Weights of a small transformer language model: a variant of Adam for these matrices.
MLP neurons of a small language model. Each row is named by its layer, matrix (down: output weights) and neuron, and shows model dimensions 544-607. Each number is 128 + 32 x the weight over its row's rms, rounded and kept within 0 to 255.
A block is one neuron, or neurons of one layer that tend to fire together. After each block is what it responds to, as a language model described it from the Wikipedia text at the highest values.

L2.down441 [104 117 112 111 100  17 190  98  67  86  84 159 167 128 101 144 119  90  78 171  83  98 125 151 142 142 125 143 119 123  85  98 170  94 130 117 125 132 123 199 189 156 156 111 176 162  73 111 157 119 138 127 128 162 126 104 102 152 121  88 132 153 112 147]
L2.down530 [ 82 115 183 147  74 112 164  86  85  87  94 108 132 152 125 141 146 135 139 163 134 165 141 131 135 118 138 126 147 117  86 102 155 158 130 163 116 152  85 151 182 153 122 125 181  97 112 118 140 106 124  85 169 123 135  87  53  97 131 104 142 134 119 111]
L2.down1744 [ 84 108 193 119 116 123 108  46  42 150 123 138  98 166 106 158 110 127 120 100 139  96 200 106 139 164 141 164 120 138 127  91 147 144 126 156 163 131 109 128 175 157 137 132 182  92 127 120 164  47 161 132 139 138 165  73 127 155 140 114 167 116 130 103]
L2.down2910 [142 154 178 129  61 108 160  93 121  72  73 106 151 172 130 149 101 118 101 133 102 100 154 127 147 136 135 136 100 112  81  86 138 120 139 164 158 152 123 117 170 179  56 158  98 119 118 141 149 122 136 142 117 130 149 110 102 144 124 143 142 158 179 112]
Description: Introductory clause boundary

L6.down907 [111  68  79 149 118 114 154 127 128 109 141 165 149 187 122 153 103  64 145  94 111 108 165 119 111 136 121 124 114  94  68 132 164 129 208 181 142 121  96 124 113 139 164 125  98 169 108 121  98  82 203  84 131 110 100 141 147 140  89 150 101 110 103 161]
L6.down910 [101 101 149 103 186 119 125 154 153  98 140 121 124 148 122 147 161 165 106 101 102  96 145  93 113 158 106 110 110 150 168 133 181  95 116 115 163 166 123 115 117 149 190 133 156 142  76 113 118 123 147  64 107 134  64  88 126  98 122 163 120  61  97 142]
Description: Foreign-name fragments and punctuation

L3.down577 [125 116  66 145 120 138  97 190 128  98 116  72  92  97  58 132 141 121 157 141 136  95 163  94 170  61 121 155 153 156 102 111 160 103 113 118 115 137  64 116 126 137 121 140 135 132  73 163 144  99 158 142  82 149 118 132 139 128 172 166 179 126 140 112]
L3.down1500 [134 104 125  98 120  99 141 145  61 128 101 114 155  54  83 185 110 104 166 124  89 174 119 112 112 162 121  87 183 131  79 103 148 151  82 178  99 149 138  63  47 123 120 166  86 111  96 137  60 107 126  92 101 133 170 156  87 152 109 131 100  92 135 172]
L3.down1752 [171 133 123 177 144 110  86 141 160 126 148 119 162 161  72 125 122 170 112 137 124 123 120  98 128 120 132 162 140 123 165 174  87 127 124 129 116 159  75 168 149 144 125 126 156  89  76 160 115 128 174 131 110  86 182  95 106 107 174 138  62 121 162 181]
L3.down1883 [137 105 126 132 153 143 115 126 147 174 139 150 112 136 103 155 107 118 112 124 115  99 110 147 157 113  71 148 107 149 120 176 151  85 105 136 161 215  57 110 129 160 119 137 181 131  89 162 135 178 155 142 200 134 141 175 146  84 132 159 185 111 114 110]
L3.down2452 [152 148 158 136 152 153 111 122 192 109 154 138 132  83  80 101 137 166 132 126 108 139 121 131 149 154 104 206  72 211 159  95  90 130 198 159  97 128 123 121  78 120 107  95 171  93 171  89 107 100  84 113  96 171 111 104  98 125 122 153 119 160 186 151]
L3.down2660 [129 164  98 127 132 195  49  93 145 112 138  93 146 103  83 125  39  76 136 103  95 146 182 177 150 130 113 125 167 210  52 110 144 120 120 153 165 140  49  71  94 142 164 139 213 116 148 125 144  62 165 156 100 121 125 136 104 127 190  88 150 119 142 115]
L3.down2930 [157 109 184 121 130 157 140 116 117 110 147 145  75 130  87 143  53 131 125 146 164 144 113  48  86 129  44  87 133 112 128 125 120 107 123 150 217 148  81  93 143 118  66  89 136  77  96 103 159 106 165 132 112 127 128 126 117  82 137 137 157 144 111 103]
L3.down2977 [180 137 111  95  80 101 137  75 134 136  97 191 148 117 175 167 150 134 171  70 161 165 119 131 111 160 129  88  88 102  92 122  79 155 152 148 122 123 125 123 124 162  94 108 114 147 170  46 154  61 130  91 104 178  98 126 116 105  86 117 146 183 101 151]
Description: Chinese character glosses

L2.down370 [155 136 128 105 157 112 139  38 187 150 108 152  91 171 116 135 111 114 102 137 139 178 113 182 156  81 206 151 111 119 117 131 172 171 128 151  85 160  78 116 150 161 169  83 145 135 162 134 133  88 144  99 135  89 114 171 141 112 118 121  85 137  49 188]
L2.down609 [ 97 118 161 133 113 188 145 130 132 129 133 149 120 133 120 143 170 154  70 135 139 198 169 186 146  58 150  97 113 108  78 151 109 138 150 163 116 161  75 101 157 191 165 133 134 137 148 123  91 137 100 152 135 116 100 137  96 122 121  72 110 128 128 142]
L2.down1010 [144 137  96 126 129 166 123  85 127 153 123 138 171 167  56 143 156 138 130 107  88 173 181 106  87 128 128 123 177  97 103 150  82  79 121 162 120 168  44  94  83 133 115 161 147 136 162 142 102 166  69 196 168 157  95 133 175 151 162 103 128  73 129 179]
L2.down1900 [ 97 144 122  52  73  83  97  90 128 146 135 193 115 117  90 144 150 112 113 158 158 117 209 178 130  46 156 145 160 103 111  69 115 119 163 140  59 149 156 100 170 206 106 144 119 115 152 156 119 141 147 177  94 167  94  93 126 205 130 167 154  97 161 123]
Description: Conjunction "and"

L3.down175 [140 121 126 171 162 174  81 169  66 122 143 121 142 158 109  94 112 121 136 154 138 126 149 109 142 133 151 187 135 134 111  84 132 161 119 135 116 102 161 102  74 133 151 111 130 105  58 168 157 100 170 146 161 136 121 146  69  65 136  24 156  74 102 143]
L3.down292 [ 94 124 174 129 166 119 161  52 110 175 138 127 109  90 171 125 166 108 152 123 140 123 120 106 103 141 149 135 141 135 145 112 117 121 123 134 128  98 134  37 121 144 122 127 120 112 218 143 186 180  77 118 166 144 131 130 127 145 111  63  95 118 169 104]
L3.down425 [176  78 170 100 122 101 147 148 114 107  74 136 118 107  94 104 151  60  96 154 135 161 123 103  82 150 122 124 135 107 107 152 110 103 151 149 160 164 118  68 131 161  96 116 141 221 132 178 156 136 164 123 175 196 134  87 178  96 143 160  94 147  97 141]
L3.down1088 [106 117  94 103  97 101 183 128 109  61 138  83 115 102  89 148  94 117 140 127  96 156 168 129 178 125 123 153 101 105 125 128 112 163 160 142 104 146 109 174 147 123 181 133 139 152 126 156 162 127 141 126 168 110 146 119 147 101 175 164 103 126 132 128]
L3.down1102 [188 146  76 102 140 128 151 144 132 111 126 101  97 127 145  96 150 145  93  99 130 105 124 130 140 132  74 110 163  87  76 118 122 147 186 138 138 142 116 140 130 168 203 191 146 169 166 107 201 154 161  93  87 119  88 125 168 126 174 161 110  54 100 127]
L3.down1265 [138 142 108  82 128 134 112 163 154 154 117  77 158 160  79  82 180 123 125 149 129 143 158  94  68  94 124 158 133  92 134 125 153 125 102 166 153 147 126 138 167  91 162  96 169  88 122 118 120 101 110 122 166  98 127 116 172 121 142 111 109 101  86 164]
L3.down1490 [176 156 183 119 118 119 112 131 186 144 136 153  82 155 106 133 107 101  83 112 153 145 120 136  99 110  69 156 137  86  73 140  74 111 115 131 176 126 114 117 100 147 106 140 142 175 122  92  83 129 131  46 176 139 137 110 132 114 136  78 127 146  96 126]
L3.down2978 [106 127 151 110 154 126 142  64 110 102 165  95 160  93 111 159  69 143  76 105 134 145 145 201 105 141  64  70 113 128  72 110 104 163 171 148 142 134 105 148 137 144 155 147 157 183 165 140 184 147 156  73 104 148 133 128  90 105 154 154 132  66  75 108]
Description: Adjective-completing suffixes

L2.down1004 [138 142 186 106 152 201 118  54 157 126 122 111  73 105 104  81  99 151 139 121 138 141 114 185 117 149 131 103  90  99  67  89 131 115  95 122 141 133 125  85 159 146 121  91 163 135 139 150 143 136 120 145 130  94  73 149  96 156 143 140 130 110 102 116]
L2.down1214 [140  58 165 123  90 227 105 121  87 160 134  93 102 159 194 131 127 105 123 153 148 163 153  97 126 139 134 131 135 168  76  87 122 109 157  88 123 142 164 130  83 135 182 101 146 163 107 199 123 181 117 128 165 126 123  94 142 104 119 115 164 206 102 115]
L2.down1469 [121 131 182 111 127 142 106  42 142 126 115 107 133 166 177  78 112  95 192 131 119 190 121 160 141 112 170 120  73 104 126  93 152 135 118 159 164 171 159 132 151 172 154 138 115  70 139 143 140  91 140 108 147 107 111 102 129 104  70 161 138 130 166 139]
L2.down2069 [194 106 176 151 123 126 109 178 113 169  90 110 124 109 103 135 136 158 126 163  89 108 116 204 117 161  69  97 195  77 113 187  97 154 140 143 137  80  54 117 165  70 133 144 162 106  71 193 109 112  95 167 122 173  91 120 129 121 106  93 121 104 134  80]
Description: Clause-opening pronouns and complementizers

L2.down513 [117  90 101 102 147 126 131 160 156 140  69 126 120 124  82 186 129 132  85 150 103 179 132 171 175 101 131 142  95 149 147  88 107 110 181 145 168  94 110 191 123 199 128 145 104 124 145 174 131 203 201 181 148 161  98 150 105 153 215  97 160 151  82 109]
L2.down535 [129  87 157 130  99  75 128 129 153 173 134 149 167 161  79 152 126 138 128 139 170 168 128 178 119  69  89 110 162 101 104  97  83 159 145 126 170 112 138 120 129 130 137  72 118 149 128 151 179  75 141  97 133 147 156  92  99 131 173 117  95 132 136 118]
L2.down2644 [ 92 123  95 147 153 102 198 152  88  98 158 166 109 121 126 119 184 124 108 162 120 109 171 166 175 152 138 153 152  92 106 159 124 181 104 148 193 149 153 132 163 138 180 140 124 122 103 169 153 119 136 118 138 128  50 100 110 179 155 196 149 109 124  85]
L2.down2683 [173 112  60 141 162 200 145 130 119 146  76 153 182 130 181 117 239 102 115 127 145 209 138 112 177 152 147 156 159 177 175 175 120 105  97 188  54 153 138 132 133 146 116 189 155 153 113 147 146  97 116  78 110  83 118 127 128 157 129 155 152 134 104 146]
Description: Adjectives and their endings

L3.down560 [125 155 119 145 159 123  95 114 113 127 162  93 143 158 122 154 117 113 114 123 154 157 115 163 134 152 126 139 134 106  81  64  88 117 144  98 118 146  97 155 124 107 158 138 130 111 177 166 138 135 102 160 153 128 121  97 154 134  80 150 116 109 122 129]
L3.down1389 [115 152 147 105 204  45  94  96 157 137  61  62  94 126 127 169 120 147 140 145 120  91  91  69 162 149 133 145 104 114 180 114 155 122 134 167 190 105 110 178 123 163 224  90  97  97 175 102 134 117 128 152 147 122 145 111 127 183 168 112 183 134 149 104]
L3.down1570 [ 69 114 116 119 126 128 126 186 131 137 143 106 114 161 124  84 135 138 124  97 142  98 112  97 149 166 136 149 149 173 106 105 126  93  69  72 102  54 113 142 131 121 164  93 123 109 168  76  91  77  90 106 110  47 139  92 147  91 130 123  78 163 109 149]
L3.down1802 [158  90 102 143 110 145 132 152 128  86 123 146  94 158 124 122 168 105 123 141 142 134 122 110 123 138  56  87 187 199 125 134 176 179 144 154 179  69  94 150 156  75 187 119 172 143 158  93 162 154 116 205 161 109 156 165  86 143 131  74 115 129 133 105]
L3.down2228 [104  86 157 122 134  77 143 169 144 107 173 132 118 131 156 103 173 140 117 112 131 119 113 112 112 105 122 143 100 171 150 123 170 163  83 138  94 156 134 194 159 104 170 142 149  75 108  95 123 193  93 181  82  84 156 134 153  88  84  95 117 124 166  98]
L3.down2236 [ 96 105 109 116 108 131 117  95 152 110 137  92 130 123 128 100 188  72  79 114  95  95 149 102 145 154  89 161  93 174 165 176 190 119 146  95 113 114  53  99 207 115 123 139 102 140 192  32 193 122 130 148 179  66 146  38 117 141 179  89 114  77 101 187]
L3.down2335 [158 111  58 139 129 139  77 157 166 130 124 112 138 148  72 109 119  93 106 185 132 112 175 163 173 154  97 134 154 159 136  82 184 149  99 118 120 124 117 130 208 176 119 105 122 145 127 126 101  81  84 167 158 108 127 145 144 112 163 158 100  64 110 147]
L3.down2621 [101 129 147 126  56 133  83 150 113 158 126 190 127 153 152 120 108 110  91 144  78 137 123 123 201 153 131 178 192 137 106 151 158 131  95  99  84 136 140 142 238  88 129 175 111 210 153  87 149  64 124 125 128 122 148  69  96 139 125 161 147 162 151 152]
Description: Connector after place names

L2.down1133 [ 78 154 120 127 149 164 125 164 120 143 134 124  78 105  98 153 185 163 105 118  75 127 120 164 120 149 113 120 144 185 115 113 106 107 115 161  63 126  98 167 121 190 159  91 117 169 129  76 106  85 124 128 176 114 131  91 191 104 101 148 143  84 166 180]
L2.down1508 [119  83 177 118 162 120 143 151 124 114 135 112 116 142 162  77 125 140 118 167 124 122 123 120 219 116 181 166 130 150 150 143 111 181 169 149 128 124 170 134 142 133 102  70 162  66 119 132 119 165 142 146 124 139 134 124 103 112 111  69  84 196 163 152]
L2.down2147 [140  45 122 122 186 150 141 132 182 150  81 129 130 110 125 115  90 112 106 136 126  84  84 138 119 230 103 102 110 114 160 122 167 135 124 142  99 150 126 179 148 151 137 111 142  94 124 136 151 139 125 168  96 116 141 140 107 151 165 126  67  99 134  69]
L2.down2638 [186 132 151 110 128  32 101 182  96 147 133  91 160 133  95 110 122 131 186 104 110 137  97  91 120 189 141 158 156 175 143 126 158 122 174 102 110 118 124 105 193 151  85  97 125 106 104 115 149 163 129 160 138  98 116 114 120  94 131 121 111 101 135 176]
Description: Football transfer prepositions

L6.down111 [121 200 137 137 109  91 100 122 139 150 148 132 147 185  95 164 135 114 158  80 109 124 121  95 129 126  96 177 139  74 161 160 175 123  87 148 115 126 154 164 122 123 143 121 141 121 153 156 119 105 141 107  50 128 189  96 147 123 134 132 115  81 111 116]
L6.down818 [149 138 100 144 128 136  48 133 125 164 125 121 122 127  96 176  97 130 172 112 130 128 140 123 125 154 158 158 147 127  67  94 150 144  86 119 112  81 161 153 118 134 154 149 104 158 106 168 133 139 158 172 143 122 112 113 147 176 137 135 131 127 141  98]
Description: Possessive markers before nouns

L6.down788 [104 164 109 140  95 179  66 214  95  47 138  73 140 138 200 115 137 122 128 163 118 104 101 155 142 102 148  78 125 104 147  57 112 132  51 123 102 146 129 147 103 170 164 128 184  98 152 107 130 158 103 153  81  81  82 175 100 123 122 124 134 120 179 131]
L6.down2991 [130 137 110  92  68 105 102 151 122 104 154  82 143 160 131 154 166 159  53 146 122 109 115 164 103 117 136 104 172  95 167 192  57 100 116 128 123 119 184 130 141 162 136  99 158 117 105 116 126  73  91 134 105 114 157 171 115 186 130 105 111 144 162 107]
Description: Coordinator inside modifier pairs

L2.down1030 [ 97 168 180  80 215 123  79 168 163 156  85  91 176 124 134 127  86  71  48 177 117 145 119 110 139 107  79 115  80 107  64  88  79 136  86 173 201 165 115 158 158 142 170  82 113 132 174 116 144 146 110 181  95  80 210 155 131 100 123 169 146 126 140 168]
L2.down1551 [164 114 115 103 148 102 133 118 143 143 160 128 102 178 115 144 142 127 113 155 127 158 175 145 150 157  68 175 148 110 139 106 113 122 171  75 131 149 198 163 132 124 180 128 124 134  78 130 186  77 171  63 150 136  91 110 165 139 118 129 142 123 143 103]
L2.down2124 [102 135 131 137 183 146 127 156  89 193 171 132 153 119 159  62  92  95 138 154 138 101 129  82 150 200 143  87  99 115 162 116 179 157  77 109 169 171 107  99  83  88 155 136 110 138 138 103 150 149 139  93 168 159  93 122 171 182 145 179  84 122 186 130]
L2.down2663 [129 128 201 143 119 153 110  86  96 128 130 109 128 139 127  89 123  87 135 156 109 172  96 156 132 128 100 130 122 109 127 115 134 101 132 110 178 145 114 115 145 172 140 155 150 149 119 105 132 105 180 130 142 110  86 113 157 127 105 119 107  78  77  73]
Description: Prepositions before dates and places

L6.down1845 [112 134 184 152 137 144 102 145  84 136 143 130 133  96  70 107 162 180  95 150  85 120 198  41 151 147 127 142  73 112 164 148 125 139 161 113 104 173  97 145  99 125 186 132 159 115 172 189 176 123 165 119 160 119 146  88 137 122 127 173 153 147 128 151]
L6.down2418 [107 143 147 133 126 114 105 121 126 160 151  77 110 162 123 169 176 132 133 148 114 113 168 158  71  86 127 162 149 121 122 155 183 135 168 145 143 120 151 125 159  98 138 135 137 147 148  86 181  80 124  64 129  92 114 115 152 117 143 191 130 108  93 234]
Description: Comma after place names

L3.down202 [137 151 129  58 105 141 158 185 159 159 134  72  93  83 110 139  80 104 151 160  63 126 188 168  99 134 150 130 116 139 123 103 108  83 102 119 133  90 112 114 185  96 169 148 133  85 128 133 153 132  86 110 194 108 158 100 170 109 118  69 119 104 126 123]
L3.down269 [134 181  91 118 124 139 128 142 104 158 189 104 134 145 126 174  65  80 191 143  96 142 128 183 103 126 125 135 123 108 114  77 125 149 142 158 133 107 101 118  77 151 147 191 149 170 149 157 171 143 140 221 135  59 101 127 117 140  82 146 116  92 154 108]
L3.down1545 [113 138  92 156 151 121 120  79  75 130  95  94 145 161 114 163 116 150 127 119 144 129 122 159 144 107 142  95 111 126  90 155 125  96 106 133  60 175 130 115 122 120  70 153  97  98  89 130 158 137 129 120 140 156 107 166 147 162  39 125 116 152 139 121]
L3.down1746 [ 56 133 113 103  85 156 123 131 131 141 119 186  82 133  80  79 151  88 138 221 129 120 134 156 142 106 115 173 159  69 117 106 134  65 147 117  54 109 152 111 161 182 169 200  87 159 154  69 135 114  90 157 154 155  83 122  45 141 153 115 186 122  89  92]
L3.down1912 [ 90  80 140  53 123 169 172 108 154 141  93 112  86 123 128 183 139 101 144 134 128 189  73 169 132  58 152 110 106 140 166 172  99 142 104 140 113 123 135  92 140 116 151 117 165 134 142 106 152 182 124 173 103  81 145 103 110 122 146  39 106 104 146 145]
L3.down2218 [130 127 170  98 128 179  99 138 131 117 126  85  79 165 122 147 103 109 142 122 120 115 106 206 138 106 145  63 157 115 104  90  80 184  66 154 120 182 132 183  70 136 165 172 148 174 145 130 136 167 117 142 128  77  95 119 120  71 163  94 125  72 121  80]
L3.down2429 [141 161 167  98  93 107 166  40 102 141 140 130 186 167  99 119 131 129  85 174 139 188  97 175 163 133 129 105 120 108 110  69 152 107  92 102  82 201 178 134 187 159 125 121 162 136 146 119 150 114 147 107  66 114 118 154 115 162 115 116 158 125 132  81]
L3.down2815 [100 118 142 181 128 127  98 189 159 108 121  67 150 159 147  88  97  98 184 136 122 146 125 169 121 178 101 116 138 136 112 138 106 156 102 169  89  92  82 129 121 116 154 161 152  68  89 130 106 151 139 159 147 133 103 152 118 129 143 202 108 102 109 140]
Description: Coordinating conjunction after nouns

L2.down966 [114 183  97  73 164 141 106  95 116 104 125 105 130 111 218 124 119 113 106 105 134 159 104 136 149 104 108  97 137 104 113  96 135  99  98 117 119 142 169 184  84  99 113 150 137 166 100 108 134 145 138 108  97 128 142 161 127 128 142 151 150 137 122 123]
L2.down1128 [138 103 108 146 148  97 108 148  86 153 152 181 112 133 127 150  89  98 104 116 163 171 115 105 182  97  91 106 131 104  88 113 131 121 130 128 124 145 184 163 134 134 164 124 150 100 117  73 127 131 131 129 142  76 160 164 128  90 120 141 129 111 143  70]
L2.down1902 [166 172  80 124 141 173 137 143 159 122 186 127 194  33 139 144 118 162 149 134 118 174 165  81 118 133 117 125 166  95 164 114 121 131 134 166 133  80  40 142  57 111 145 165 131 139  78 157 146  56 140  99  93 149  96 126 130 121  83 148 118 121  71 136]
L2.down2292 [125 129  82 137 183 100 154 126 109  83 155 107 122 201 154 106  89 100 146 192 126 120 154 137 100 102 151 123 103 124 153  49 135 135 187  81 138 109 106 133 119 107 142 128 134 145 208  87 151  96 110 155  81 187 102 161 153  99 140 101 149  90 101 105]
Description: Possessive determiners

L6.down387 [120 117 185 168 124 148 147 139  91 133  82 146 128  77 147 130 156 165  58 114 165  92  96 121 120  67 115 138 140 122 138 177 113 128 192 101 126 136 151  97 141 120 180 172 154 142 124 159 132 129 156 122 167 134 125 143  74 113 130 129 110 156  98 159]
L6.down428 [120 151 126 129 111 130 117 150 154 197  99  98 168 107 156  61  82  90 118 127  96 132 107 150 158  92 114 127 115 116 121  79 114 128  79 140 138  66 117 150 151 124 138  47 139  13 158 104  79 106 186 193 142 142 154 195 121 135 159 121 180  88  56 197]
Description: Predicate adjectives and adverbs

L3.down210 [123 120 156 132  80  85 141  96  99 116 173 100 119  94 120 112 116 127 148 135 165 166 150  64 159 137 123 122 143 111 118 128 179 172 168 148  99 124  87 118 181 114 130 192  82 155 177  94 109 113 181 106 122 157 132 127  56 150  80 130 119 129 110  87]
L3.down410 [ 78 100 180 174  94 158 106 136 143  95  95 149 140 101 109 194 146 187 152 106  98 126 126 169 112  91 152 132 104 118 139 138 170 175 116 149 143 128  95 166  66 184 152 198 142  89  32 148 169  99 113 136 110 119 181 124  93 128 152  53  73  88 112 145]
L3.down1048 [136  52  96  86  65  98  94 177 187  44 106  88 122 173 190 165 110 107 117  73 158 122 148 123 170 142 106 135  70  82 119 150 131  92 168 110 141 167  81 168 114 119 175 117 151 128 154 137 126 158  95 171  97 164 111 182 134 128 128 140 190 158 108 124]
L3.down1274 [123  97 127  76  81 114 139 179  62 107 100  92 119  90 147 189 139 139 104  65 128 123 121 154 115 136 145 115 135 113 104 203 132  80 157 103 164 163  77 150 129 124 110 182 174 145 134 140 149 115 111 139 103 132 141 136 124 114 151 149 128 169 155 161]
L3.down1435 [ 97 104 135 100 121  53 127  75  75 137 140 120  75 104 127 165 119 143 120  66 146 148 144 142 193 160 133 139 164 142  86 134  79 120 146 147 160 106 104 140 104 113 155 124 150  60 101 140 174  86 138 151 133 141 115 111 173 122 110 103 110 125 129 126]
L3.down2127 [ 88  96 189 145  33  98 128 125 119  76 125 130 134 142  94 171  88 170 121  95 162 123 168 131 135 158  77 138 118 146 134  56 108 126 175 155 121 142  88 131 121 139  66 171 147 139 140 145 127 115 159 135 118 151  96  84 144 137 122 119 163  95 145 168]
L3.down2134 [102 105 124  86  84 144 138 150 155 116 147  80  99  97  52 178 142 110 126 133 144 122 171 156 109 132 116 113 132 183 109 182 139 101 128  89 164 168 134  84 139 163 103 125 172 124 140 152 112 133  79 116  85 143 136  66 148  56 157 156 133 182 147 145]
L3.down2583 [113  96 166 141 125 133 104 120 146 125  86  94 153  88 118 115 107 135 138 131 153 159 110  97 134 128 135 121 144  95 112 123 127 119  66 173 101 151 107 130  98 153  67 113 165 120 123 113 157 170  84  93 164 163 120  99 168 107 123  66  64 158 105 165]
Description: Sentence-opening phrase boundary

L6.down455 [134 144 104 122 148 158 117  79 104 136 126  67 120 141 175  85 103 187 168 142 170 103 144 124 180 128 132 122 113  87 162 120 163 111  79 115 147 160 183 171 169 183 170 130 143 121 167 137  43 144 119 121 139  94 116 150 149 189 132  72 113  85 148  86]
L6.down800 [ 83 123 164  72 196 191 143  90 149  95 104  74 111 192 204 133 146  67 101 203 100 162 115 121 163  94 121 151 103  89 128 108 179 196 123 114  88 145 131 147 109 152 136  62 169 143 162 113 121 147 122 116  64  94  91 120  81 112 110  99 149 119 140 122]
Description: Clause-initial subject pronouns

L3.down178 [213  91 165 155 112 123 129 154 114 122 132 115 139 143 117 192 108 137 112 132 113 123 106 156 157 122 127 102 145 110  94  56 101 171 101  89 118  80  98 183 156  96 106 139 144 150 126 110 149 201 108  52 109 124 127 146 119 114 139 192 129 151 202 113]
L3.down1183 [132  92 190 142 137 174 102 163  84 152  89 169 112 201 130 196 115 157 105 117 149 143 129  96 187 115 147 122  89 104  89 121  26 126 130 149 176 176 117  75 111 133 148 125  91  87 100 149  88 127 117 172 163  67 122 121 167 128 134 126 132 138 136  82]
L3.down1227 [130  96 116 127 144 100 118 169  81 106 159 169 189 102  84 133 158 114 143 150 101  78 163 100 184 114 125 112 160 177 164  67 118 124 171  64  76  93 175  46 166 115 140 112 120 140 100 107  88 126  96 178 111 153 137 103 117 186 111  96  62  88 104 158]
L3.down1651 [112 127 182 121 134 127  93  46 131 150 153 146 127 115 160 112 173 138  99 132 101 201 167 142 137 144  58  99 169 126 122 101 107 160 103 128 168 141 125 123 152 122 170 154 103  82  69 141 110 112  39 100 136 143 165 139 164 125 173 181 171 157 156 110]
L3.down2165 [136 160  76 109 106 138 121 101 118 130 139 144 124  91 207 156 104 111 139 140 133  87 170 141 118  95 134 105 102 109 122  61 174 206 146 121 155  96 116 142 170 134 115 171  80 133  95 115 115 162 125 178 103 129  78 109 119 101 122 144 141 135 106  89]
L3.down2337 [144 112 115 176 110 141 128 159 121 116 101 135 119 141  88  85 137 105 118 144 109 170 159 132 167  77 108 122 130 145 102 117 147 117 103 159  86 103 116  81 121 166 108 154 143 128 122 123 123 127 166 141  88 142 133 204 109  57 177 126  64 114 161 139]
L3.down2509 [201 176 167 105 101 132 108  79  88  44 148 165 135 133 170 157 115 134 159 127 140 124 137 166 137 101 101 115 112 115 111  92 120 151 139 119 123 118 139 182 117 154 132 157 161 148  94 122 145 137 145 188 101 123 116 134 135  81  97 131 156 200 124 128]
L3.down2785 [118 183 140  80 166 165 105 103 140 117 141 122 136 153 187 156 140 175  97 152 111 161 143  68 158 122 111 139 143 131  96  90 110 126 149 160 151 162 152 136  86 132 146 138 107 113 110  87  92 143 106 121 116 113  88 138 180  83 151 162 149 168 173 151]
Description: Possessive determiners